{"n_layer": 9, "d_model": 192, "n_head": 6, "n_kv_head": 1, "head_dim": 32, "d_mlp": 640, "vocab_size": 5771, "activation": "swiglu", "norm": "rmsnorm", "norm_place": "pre", "norm_eps": 1e-05, "positions": "rope", "rope_base": 10000.0, "rope_fraction": 1.0, "qk_norm": true, "attn_scale": 0.177, "bias": "none", "tie_embeddings": false, "parallel_block": false, "init": "orth", "init_std_qkv": 0.0284, "init_std_o": 0.0, "init_std_up": 0.0284, "init_std_down": 0.0, "optimizer": "muon", "lr": 0.00873, "lr_mult_o": 2.0, "lr_mult_up": 0.602, "beta1": 0.95, "lr_head": 0.00507, "grad_clip": 1.0, "warmup_steps": 0, "schedule": "wsd", "decay_fraction": 0.557, "decay_shape": "cos", "final_lr_fraction": 0.1, "batch_tokens": 8192, "seq_len": 768, "doc_mask": true, "train_tokens": 111400000, "steps": 13599, "dataset": "wikipedia_en"}
MLP neurons of a small language model. Each row is named by its layer, matrix (gate and up: input weights) and neuron, and shows model dimensions 32-159. Each number is 128 + 32 x the weight over its row's rms, rounded and kept within 0 to 255. Numbers have three digits each. A neuron's up and down rows have the sign that makes its largest values positive.
A block is one neuron, or neurons of one layer that tend to fire together. Before each block is what it responds to, as a language model described it from the Wikipedia text at the highest values.

Description: Second piece after capital
L4.gate49:140152101083136185138118171109135126119130111152101137119122146139162179120126125130174132098109155144124124098076115131139118202095110195124140107136105136117105145166175126110164130113176196121120085104152050098116097129150116138131105099094153150097148121092144125137112182145146122091135168065114168085126147092116106141129099148090184104114120131136086130171140142090179164141114
L4.up49:096118152153164023077153170132160174119117113146150122145126163176087128144132144129155101166099126146135128138112137108109126105125121096129166153179121122132094162127116100124101071104068160159123152134158153102096134071110087123116088142138119100135177086112096148155104097131159138156118172139126103137147147126090143124177129056193064098108140182132179147136079143058108136162150
L4.gate70:122209106111142127086097078160177145128148112114132100114153183122141126117128054141089146155091124161141081159147110181133143138079158096142148199108096137121173138120117062082130106143107120142095144147119147127128146037074068094119061134131156176105125149112155088094122100123127130065173103087122105146145120185151097132134162116151126118081125153114105118111056126162113136190140
L4.up70:179087155072133139172111160121155150141104167128073092160130099128187092128160159150119136134125111101199135102194208165113144123204097127164179149113162099112137105148120232117121121085150108096068092138056117106200135119087097133148126117100133080139129172164113151131128154115078140105091100102143182159121189148213134154114132164207099143122087074135096143097111093109165127127134
L4.gate117:143179140120142136160138151120106135118113061168086077156091128095170126159096141112145103173130136157130147151163064136182196145173112117173096130134104096096158092083140106154193051150086072106100145150128140118143157126121096075149102137110159100137119123108139144081089122156138158147137146143169143136093148155155161157168190153159140144154055138115075104073049151071113130180155
L4.up117:112105130210127096140184111080077070098124093126143063084155073128089127125102154070089103154122144162124143098166070148149172154147154070106116133091143086110173111201144119120142082109091149108163076147098199146136092106162107094118122102140084151133164188104130094144059134130131095170134162165102137147096133164121136117159123128115191139138107114179116113044113077062082177120110
L4.gate142:089170078133169125071080170105208166088146144110087124145141106138124058147104087190130067143111135129148220095110081131124162127146143149128144085177116129139116116134158138064119130178145163135068080189112099147119131156114137181085078150163181152080116104148134123092113157166144173088097155145126103173122119135173185153161167133157160084141107193160120130138134125163141147115151
L4.up142:109166125068123144111151144103143151079121094180165154137107160144094130117068177067162169169133114128059152106144126064102117115113142150155125139153130111148160122149107090096194085175117109067161146153203148126111105075147148152106165103147138095100141144060100105135145203128175136103115132166062115122131166117078102174163127070176117150112157139125169132158065137189117122132078
L4.gate168:095162101184123119120111124182130123162128104136130154112152163143156152108149139170137082119144222079103136205148174082139117116153103098128073185165106119092173135101173126145139124117111069115112114096085116150142113094128086164100090110123154165097137128146107135117094154169057204058031150179088165107095206120131135127124140130130104112163120111170103127154111103123140111151118
L4.up168:181144124132100137149163093153120091113108087125163112145134165163190177146137086165120092144152146113137138170098190066152127114140188055097077202115153126114129147088159095082171085135131173094072095085139139180120092114150115194194069129187116113109149089131133126168144181121163154111119117180067120130089107128145158150151131085130142123110140159176109067082115122124105147130130
L4.gate194:089154196102119139184086197132164123170143112141088118082119106130114165112109124169150147093140182096105145053050128098142093136113133125130059127143092101192052124090134146124155136103089107146122114152143113149138122137167165205122130132120137072048134175121136138059042140164108111159138134109116126179169126145065174133211155151089143044128119143189101159100141099131122096118129
L4.up194:142148190137103153127143135096180152158166155158101078090179073178099136137061146138178152096120117158160149093102137107154105119123088111131112119189126125145085133099165125128158133124109145112142134155162092094130112098133127167133179155099139096106154204107168111038060133210177099110118111122143084142103094124085116119191113181118087029149104191105090126135114057139137138075148
L4.gate221:164158150133132127089139116136187148141106143148142092099093120136181168108095168145150134103154149096092110162076148136141147133086095078084153142158168149051144094123101112154133084166091186057105128160148108098090063102152117114124158097141157132151107120065142104160058150097115167105060104107175174120108095148155092113109153134143142158157062148120044128138134057167163121142158
L4.up221:096133159160108184074178123138147135162134092112190065148166122134146125115185080171157155119169145113102167123086147141135114160120128159176102178081140118096145153124136113161118071185129130094135089128122098097093093108176171084097094089136112118128099159120175125162074165167123180077099133107129157096096143135128114140136147113137162142195083196168097151128128112153164064130106
L4.gate240:112183162094148092191144126156158083153094163120132126171079211101123172113189198144157104143101148128124197183113129137119164173150124126088147181161111150172137121086141160102096129155149173070127074112171100105134094093119040189103111143181158153147089112148092129155105117141132142163067124120139126170125093052136142090159104150150122111110138102172198140102116088155129132127146
L4.up240:119139133158093053087109146144137119119074122110056113178151134144078120165143107068107108118141114106099122120131164099156170049137155110121120176109131127063067130121084135063085154103147092150158136132099102094104128161140183095121135172084121120137168164119145119106088119170154142148118201143072097046096166134136110118157173093151087102136110166135123165129130123077132142156108
L4.gate307:081182128088157103146131142110147068168171120129197133161151112134128098073100057106131098148236170102118126158112119168118110061111094153133186094108137176132163133145148100144120139119097162086140114101112165109118068072104145123116144086154147152136138166126117163177108125108112176095121157105163105177095136194122084190187158113124114122140120132138125111140134137129081113113160
L4.up307:121133152124195082120091179129182107117186161101161151129161159134157081090073101106128068151137148130125142136133157160130138075129148166132144059129130107121193078147142148149115096120111129106126100105088161128153101109163116183108142094198103133129148179105122166117109138075103161104102147105158139122101149169091158119155122133171102123175081162109072103152129078155093101125177
L4.gate344:113094101117134070151134107182051153129141118160137129101083197204121177139135091077127169149139141162115135095155122117107141164170162078164164161135155046107175107082170152152167094153105147062072098111067091164108093105157142179117135093174191108120066133093149092124087152156131113136075144105094117167134139130115109096112145128137107098134119102150205131083136129104094049106129
L4.up344:140138121088146006122179139105184076145094143139146099111134086116097068159133089154114078100066140099120114153068118112154132118120136171115098155125134137141149183121142079114092141135127134158120113146156148151091091118125159115069075138132133110122103110084119163087122136116088148071127111159093145131125142088134096109138130071099129128177158145171134151131180135138144136192128
L4.gate383:139146125147145174100108142127170120119140168097206144207124189095111160144151162082125129168129175126120171114102125141092127113137133198212169109054179126166122162091165186155124080131093090113121123136135054159173163136149128154087152204099107171109104133055137123079139112111118117109121115126106145123103130116130108095107118115106067096132095108166088092124094075131102111115122
L4.up383:154127094119115106113135133126119071067104071121129127216111188147140139115155124098155146163213093142176159144177096161110202142149137092167094206123188143147116095092147105083132113128076070142144110153113182082135122125090114150128111107104096125196153150135149116102109116128152183172121082157140128105126180171149110133108153110127162101128121180142116140133131083125140143181133
L4.gate422:118160098087102161155116132104205154127151139123137133125096139128112119116105153102145192208096157109158146075043095134088151153158130084130112162117147173102127140191111161162119086130120085093144138169133151189071169164131098188134088124159109101160123154170106120160153137110128162155151163135167157143094150133135085178169162110208102125119148187167127079129161140101099088162133
L4.up422:114184055101123167125097132149170107113130159163136095162164117145099101160118162141168181221109152160114186121056050141119121150190132140116111129115165165134153138119145132093154057080173123134091132151169130172097144106163129175105074212164166108170156149201103140138085162141115154117099151149116137123106096143074056157156124081108130110147136175156128125136146100113111074144115
L4.gate478:135123080121122168150143160147124147126098146176116122186095157105131180068123097096113103104120133142091087127130149188140161108106101161090084126171120166109045077129121113122145086112131141106153140095127166113086066077088099134101127125165162156127118143112118111155140079137190148151101112089099132137149134096142145126101096089118141133086116134130080117047072139186138142091135
L4.up478:159086071135134149160109169145135133165102121170145104126133123119141161154150071138115143134100136161145125104129154125155195136146132126082109123180097117152128127111106161091100172131135153091113099097151088072127081132123063214122125109181177159115171172172103117092094101124103192140137125096092130131151154066133122123078124128157088165118130106155143163080126106184065181089134
L4.gate537:099156142142107115156102104111138150139162095163168105131105181116095149131204118164154149187125187118127149146113123155096139106143178140180160146064179138145130121101104114120094162146123139132141093124244165140124115142081147180155077091174135126112137111105092091097114181183113108088093156097105157180116119119074122118142101147144157121126098214080141114097125118162160104116147
L4.up537:102176080110159130170135174092168119126113189135151124126148157136066150160101134152141073109122138160191100152107113119113164132102137137106173119109083103120112109179200094107132072152136088166127110092108129149104140094198132143170178159173171149108151116097108164157100088156062109063107142063110121074148122130161105118098178107093081156111110124126135130091088156121140156123122
L4.gate613:150136183107128136107106161123131172171152112131151124244083138094159142092066141122204103137154087106143158112132134090130046148103137107128091149132172143130121143125113088125131070147134091139115134151142134146158135144156160107139121131123096138117153173051083140163127129134053125118144103140100147132117181120176090166171143164092172178164107129200155095121131060169168102102085
L4.up613:136146134163144251204064129107095132138130137165062085146127150118168162137139160122126165126164160143107134108141154130122132156145186131120075156148178135117153161180117133116151156106123143121140113182090164097099066142185096204084135052117118075058098102111145090177138110140151144122145163118118123140161202099140126159162113083152152114145171121185131161139118127112144096157086
L4.gate617:120173112174145101208150132097131169132135192129109084114000162144192187111112128106174096137082146199167111137135109137095130134115158146108124151206156123080116137124094092094117111132204146100112130134158183117107070104153104162134139113180140194112136191116167157126116096150128096118111170117118135153184139075078153123118134142143118117118141112192131118136132099117114175056144
L4.up617:138133121139151141197104080101090132148130112163135121122106105059102126146168180177152116118162122148124185145135179146099139209187182162116169187153106230114125160150140076066153085079142104066120141102128146097121122110128130141179098104163123139119116137118138127149104127069083142105088114083177131086095131128135102138072144124153103137100098088144152139159126137175122103078099

Description: Clause-introducing subordinators
L2.gate230:133119104110155123119085136112154118169019107116067131118113168122135106091121099122078176098097120136069117151155147190098120129111119164072133153093138087188102116128069132138085112149123137101102111191135118054155106184082146137168163116147151052128116151129148086072153153102120070152137092094104113161107124113093143096103130126159111133112125100169132120122168123119163066154015
L2.up230:132159099163168149179070121126150122146090094140097123114106106148140103127053105098127113104098113119102136132133176175101127143190109120079079141042139127158091094161112135133142080195145161175134127184122058038163117127141140154154162139151141095123138161137078147121121123114127104143137124115072136092125089121098129148063126100110116095138094114164123086056168113150140092118049
L2.gate446:093170113106141097154096076183160120139144111165114114134173114162192115145119157099057115159125108116106179080087129198165148130125096150135130113109141097048164129074124099131150099181125149159143111100100119145174151121160118081141129156108147099155154105070155120109176115158131123192092159120062098084097142138117086080084136074079146150170109083128130082156096113128105052057119
L2.up446:108161110106172188130123119162172109154139133155160117156107126115133131110126137084097161198122156146104144130057110166118123108124143156096158147078079148107146109123093139143174165196173158171134161151225156132140129116135120136154117170080127077147153066067108113125174167142129115160133185145171076128124193093141154089105103124095062096158113148131159084142113080177141088131091
L2.gate465:103121123105111122206141133074133053094069113125158141161105141113109146147113057121143085115140161136095055122094107090058131129149122131154149112119145119076082145146152119101161121213147105176178096096115130131212070131163156160121116171077174122153106081140212076126128101111204109201152150130056108093122157114096099153135112159118136085106130126143121122112134102097074092100121
L2.up465:133178069194188118176134104159132159096125107142165137139094195189151178139095159086040170152074134143162126112093063193135130100147094156154151172086084125154120182098136154159111137187094121119130152118139161086146148143118142112117143107115100113157119119083099123116115124107109144102139098123044114110148132132133251168147126155190115163127164116151117117164191141166157147184120
L2.gate508:097131116147186132182150114146139149115102138146158156129151159139183159170158161137136112149084108137157143161119136137138114056111162101157148136109147161105117122055103086127171119163092172112144181145109159067163143193163098132133092114149149144156183124071130150119085163122155098194160140118108144090123125062168123123106180157120108137108192172152191174194172105115145098127139
L2.up508:136142120097181138143135095178184150101124116165175135171149138121176125145136081149119128129155099195187136155047088106140126125123145167142150169116103146121080098072100102150128112153065131146135144214137128036148114151165153116127164067119134114133159159124089103139106139116201151142150156120094137101157065066114176118096115143089125149129122142154126187120101132106136124143109

Description: Non-ASCII letters in names
L2.gate77:121151144129146144067143188095158129178110132167083191079156097137111157101154127123138100127154107128166183146146101155091088116145139105168122180154118147127127098192090113111084120142170145133091126148131156127070099109127137140082082150060161139116096107090110035182062178125146100131120130165049175140159146117161085149095059144131116088159131083162142113113115085090163145145148
L2.up77:114148137126137160081162178116157148141142079175125125115143115133127119140118138093136058144128100121174145194155067164088117112149149093138137154150163137124089146186093119155100099123126129103141144112137154119080108102112110121080127100074184169133138093098116041156109183097146097086160118170071157151143149130171092154104104167122132109112113093149117089156068086078149151121084
L2.gate174:154122074117074082087150188169134091149124122126135150131156152125101126068118146103140117171150130154140130152175115175127145106124175107160103139079113176116105130140108130081161062168129101087089127104122116129122094145133149137089116119166255184170131115150115082196100173146137119096057051131138149129168103098180082131123164105103091143126077128070144150162097066100124171166109
L2.up174:173118087090135095102120180182135127089080146076139109107127118117091126094075149124138162178123119121140091147150104164125141114103159095178074138114146209165114151152069133087162099168111081144120112103106084131138094155076143138117160140143178160161091083106169121143063129098095130097032080134132102161106164080192133144138206100135100067143132135121124105142117118108087149120148
L2.gate293:206193196124095101112119149149138135093072085181121086108145179091115108085116146084092102112132099051116126136169120092165108114074164118159145158180117137160187135134124153115121053182163132143167077099149104113099125109057120114087126130092133089101102122112084148106121174135097138097112088142109150173069171135153229118135098117107095086149113112131087148140119102155163155111171
L2.up293:128113124202113003142095108124148121126075083149149112093138097115145098106123149094190120108145140099119164146175100085136070101081147125180113142141140167157155175139199109126123026161114158142121132113132149109119146145063123088099119068134155132114132098136132139156105130137107095119131105174135103082137172137202158147121103164083170062133101142132097148184090050114122124138147
L2.gate574:148179184122093124156118121163136132146147097138132121138141139143149101128136098127120120079153141163157176131066079102092132108116039128130083125127106091126111170198168154149166165157144085137120097059087110149151126108102125163157043127132161111146161072165152110137144147154144139121133126142143122175081176148147070115131160138162122179076153121154121104073128042122111156136145
L2.up574:123184179110146113169167167126139126137146110156119152161147117091094159112205051111123134152130123129166146091111046049102129122054139145163155159141083072139100119111152140142156088086097120121109115146093105181130152130154127083166138143180131182115169114123167064140094174164120100130126092089102081132128155159160110116155159091081122134104085092138118171061166137122075127104109

Description: Clause openers and "ir" pieces
L5.gate51:203155101090075124100113095117141063135114130134110144061130075122145113101122123106102114117182125103114072104093094114130125112140146138093144182120106151142078142108176127102127169153158192125121138135119136095107159125134123152073148158085133146142072110167158091105093114184101100174100131130117117106093122190102075068104097097113134148141157133165125103141129115133056107071095
L5.up51:168156110126095075206057162196133103104094103176071129080151091186177119151190173102115140131137135123120086092121082142103134113108085095061155138066111144131147113099140124160104144152126101184144153134154133156135114180105069143198148108043139113128093147191171140200092089101114122086134120141121149099116126125105129086173125136089160169163153136108117161127138154110160107092102

Description: Clause-opening relatives and pronouns
L4.gate111:127160133077183116112100096148169125113089144110131124135218137144136152129131200127088074088078174193133092172122114132127088078117134105122168136109143116164138092153077118103111111139102088173168103160122153143152157098022129151077168087095117101124139155137165134129127129100125162058092132150130092111118163109214094154125156155141141167116096131139162114176141079097118133128181
L4.up111:130098143137114103102111080129136084119078131092139123119118101114143117049138154161038099109155111152094048159085159108133083064092154156121129122129142145159114074173101131122117131137066096165154109180046190102153167179126128055078149135117121109172140151151150176131107074080115131144156071092162106118125134154169096108124150088141118176052164130145194136153107152091092109135146
L4.gate169:164111135140068128156174123116110109142119167097128085127114131078070101144124132182133111116145109139104122199154111182173188117121140163103166127160129087054109150094145129089098169093198108109135107175141135092101173137155141166098131140128086122110183199132142155139109209106079160135124194102064170072102130107128140139130162118109121192109145088130152154154188118117135172122195
L4.up169:185122059075082111152157075129098070173108100124111106176160143101077167147134154182110143170119096156105188168127115180096108154096060151104134121168131142064063127125138140112083112138148136072158100130141144130122121138139124083116081129083128125204139154160152151138119142112108134108137219107095135144082147076131173116116158130131099212090102097067124133153161144169119163144162
L4.gate199:121182076079195133160128138136111094111114129166168081136081130125141160146053134138157162069129125079067131110155185138144127132123144152136144135109199147091082145123140161137158135123113073156140134157150105186165142127125134136138158083128117130171156162105202097120115125137157132096089144125170154173160168131111077183067126114103083156130130095082099075114142101164082098113192
L4.up199:117161077090162107148105172111090128106139099168128094170072066121100122150116125123150118065145164138117213160172163172119122097132159213149119119103130167119135174147098164134160110173153086120181137128129106123130120127114144153168154115121137127168183160162164069119138139136073144124132100086174134154106153158108096153093154041097080179145071111100140101077155087222088105095141
L4.gate264:100139167147133116154054154160142086109149138139134154086161128094144151069151110125167130112168172085137120174068098140179134108141131166116077128100106068164157125174128153161152124182098163101115109110095137120111130134129158108155146125083152109125148108111134120119079148081176079104170148036115164091098173015121066170140164123075086121155135116149147173116122107160127104146114
L4.up264:165149128175121119166113103182096141112129143121097079110114098111097119112147107114119099130117178096094108115089148098185117190106182157173118133142116095130128154119072056180179117140093149156127152088065108157080188121197147099142164170117097077104152103115138161180108169106148074125127102100152119161153144121119112135131136076044115188147172204088107111097166144048118071135127
L4.gate266:165111053111162183077150133104107121113139127089138104105125171120097140153149134119085127097155159160103122132123150122089078156159078162065097124105078132180088163110229150145095114094147105088131107156111169119155134171066136125129163106157192188150153160134173102145131134075133163106104117204116117149103120077083120079128120097101146150108141150143127115108154064118125088094136
L4.up266:116144174083111140124120103123130112139136107062072187163099146150099095108134168117169163076153187205134158145102155145184094109111123188178103105149093177118100112130153043169223125125108083128108108135091116149149088163142133152153117132128149165132105104104182125141137126124134133143159146148144185105140163113174105077159178119141164139147141081158189111173120157085115170075153
L4.gate268:183114126103176141164113127162121091142143169116146173120067160191119146143100171144052154172058134132102117096124133136087085161073115186089120115158123131085123140149129092156117137135174117127170126184137158116159155188128093097142126124109080113136114110170108118092162104122059163092155146109112119133118100090108136134097055149153128107082133113154157111164113073066106100085119
L4.up268:125126091099124146137078124094140081125129069093145176094099150189144159198105182136090140210161151165161168101142090118120074149161113139106121101075136138104171134106145102181148140190140154198100139175109168116109148144138193139111138127092096112093118130116154086076140101175099147110158138141108129118131080116131116114138142141117132108099171144115107163181165102125110078106121
L4.gate271:190080163150126113153097097120149138103147136110130160177129119092144148195046109113128151147101101139139098104165121140102100143148138163126127077120104123148130182146064119163142099141182138100145142096111088135120101127167154133171097183138120131091105116160118155098161123159180141107159193096163117118096154067098164143084088123058134072114094104129147163147130132169058160161192
L4.up271:206139178096099143121082109165135104078152139155103138150130127123140178116083069144119130122104134102068143167027106110097136117133137114085172141155097123209156186160098114163135160106131121106146096160109081168185088113209140131119142131113095166093120129116122128145092175110106118100164149089101166163122146110049139093091120135094088134178144096125085096108130125124122140105109
L4.gate286:090084099116128108214070141135093167140155112170127171093119108078145135048110106122095105183159117091118131126131155095113173132149143116136164127120141112106126065122172101172178106151150122097121086167042115139183149164141048107187105145068174147136161176108149090100115131054088147128151121111119120140132119130080150146131185123096111075161163091133126163208103086132089092144125
L4.up286:146146154117162151068103120174168101096112145128126143122152154120186112048133159127076114121130181127080124094172133165095161142169161168122120160175153140131125109122146124184070126090154043118186099169141129051108113124128146165144132201124182131146104130069181068147117078142127101158141108120151159154140099121114136071082134092118109193150100137147135100142148130073129114126172
L4.gate288:128119046132185115198089120163161115128094039112122077092153104153159138151126151101107126148086129123108130118099136114120097177047138145110140076080105157109146103132133117177187148151117097137116168158147152165121176161136110157125139129102058083132099095127143129158142138093130159122102129108201111140109179098061115089121126153117118077151181198104169135129123072120140139146213
L4.up288:160155102118124115169131152116136148105122130070161113067094150137160196096114131115110119097162102140041157134109171157150145113032113197111171136144153141078171113098199114150120136061140096136162113121127168140098122145183179100072166153061118100143163094167121152133139145127111151143156142136134139108115144048161185089117090135145146105117100121139170130121129108055119055132173
L4.gate323:111121141105168148154104098133178068197077171067139135096145123107098140213075144162124147148165126133108095170147150144126137107136135155106089187095088108108124115134114117155132127148154178143183048103139116080161135146103069165201112165147092072139104083111129061121142184167064124150104174162159152148145154103082152182117159170068118111068094146139078140099127083113116109088147
L4.up323:121126157094142154177137057086130099197090113155141107121155151046084128108145133177112137152184121209132116178077128136106132142122127145096134102084103126072122089161134152131101157103075144124142067136112137158105128167146106129149101158176129113175088056195205135150126141126082113106073171103124132130141117141126140107157183115160166099060140133140077141186092168130107109123187
L4.gate437:082148094129138118090113094103148115149066142145167094158184149106137173153081096082119107117126067169134103150169158096078175159073132136101113184112131139145076110110126118126126113119093123177118114179163110159102143148126101169197132114191122136204121120112176060137092118125141161108172115145134129147117137146107056118133131109136105184196104129161140105153050146119167139073148
L4.up437:093167110119085099094094133138132139134091131110133080103109157108121106163098174142147152162175150150157125159175115175063155136145131182103189094113108132137124136078166109089142118127117140203112066182183153116157118148131135131155159126185130073163134087157129066111111147170093120076133084115101112157097182119096071138135201152140087172154113184209156081135078118135140083113147
L4.gate454:150064116164155059103101153132152049077106158102147124137105123148189141155071142107187108144148091130158168114135119153139129120153060142121108092140126150115107111128161171114135124093147141144111167174107095147154126132077118105103132146087107103190122089123165150115170132110054113160052161084176075111127134032067135134098147112206106121110112146141162122106121125149142111147124
L4.up454:173173144167092130152129086115067152093086127149201182117126155129094098134150150112152138134113205134147100174051067122159179133104131190120111101057134138118123135150190093228148145098152172160099129134097106146078091176143143163134112132109124107129107131118181130122120145126164034171098167157118135140102096120143093114070136126119133088089126130128115135148119147129149114099107
L4.gate498:112074075127172105084109142132175106177142119107162191200112086103122120092118169159136124117167094189119119127154141154125092076184161131105070172088138113125148102145158082177153134115174184105152150170116104111145151139168100102164130136126112098146113131121120163140048152115085106069096162092102065169139120109188064088136136136125142130170139079120172119151087132142132100114114
L4.up498:118108069109146058139157097084116107099080133164095110137132079074083131097135174141157137191154123125086123148134137111118187135119193108094102150154077174140117139120108101127115174106129157106130127145126089077072148165080122173171101117190156121106126072125155124188158184088119152146123132097130088164125097159157123125173172082157130109124175069142137100115108127134132094154149
L4.gate510:107102155109157080121144137085171081121152137154186112106167116168135130150129138105128073101172131148137109198136129150100134159120102176151172156116149095117133121182138140098056131145146152097093126142139098129135088119103106141161042096196094093113113118122128191142096137121126143047104124161086117142164146094128094162142184146141154147138140152163139081143109135168148119095149
L4.up510:109071141179160140178071089103130126170199099170145193117146113151142108158141186124142086120141143168106148148085175171113191208134130143143142147077157125098173109183156185143084142164153165072143114155147104142143117135160106216133089107121113091105130114130149170157149096061079131098068133154128100130168113085131117114125115153134144087124103100162095128122090103128145130120124
L4.gate535:126105200093132113092155170114104076157052145119138133120067118073117112131145159108142137125176118079140082132094140183090177106075139160084116161144156123151119184111120146150107132073119137154131101130107151130126107203115139140104093179094094080131124136118130117164123119062116213132130125142095110125123162096106093073129174117094107089162165081119146134107092101142086111108048
L4.up535:190159080146163118150116104146085115123127159130137093167138114085184140134121193148110042062101210161122156160043158115067102129101068161130171089097154122159191163126150150066169130120123151128165158107101083092139153131070100147149142132161133102119130075157127130143136121157135118119072098146131146167145093147177179145156161098163131095136139087139184115181126156145176100111121
L4.gate548:131086090144168129105134124180112133087111135186150142102137128175130118136113123162114126143157136173087084146111140186146137173143139120130250144163085125141095103125124132173114087162183137165139144128161106162189111143107088113100088159103068185190117094114138154111104114077117090085069120129152124132173130160099196119087163099157169115115137163165129095116139097132146124116139
L4.up548:137097076140131155153099078193097133077143167174180190155104098139103162131112135169168098186147113163096155118112163170084118143091104186141081098101102113151179110172121105142118114134141133110160116202183165156062154050134103137105132094108124147164092100149113102087123158118110094141112115139186111082177168197123158129118140128115140141110105108153112150129139138174129034115143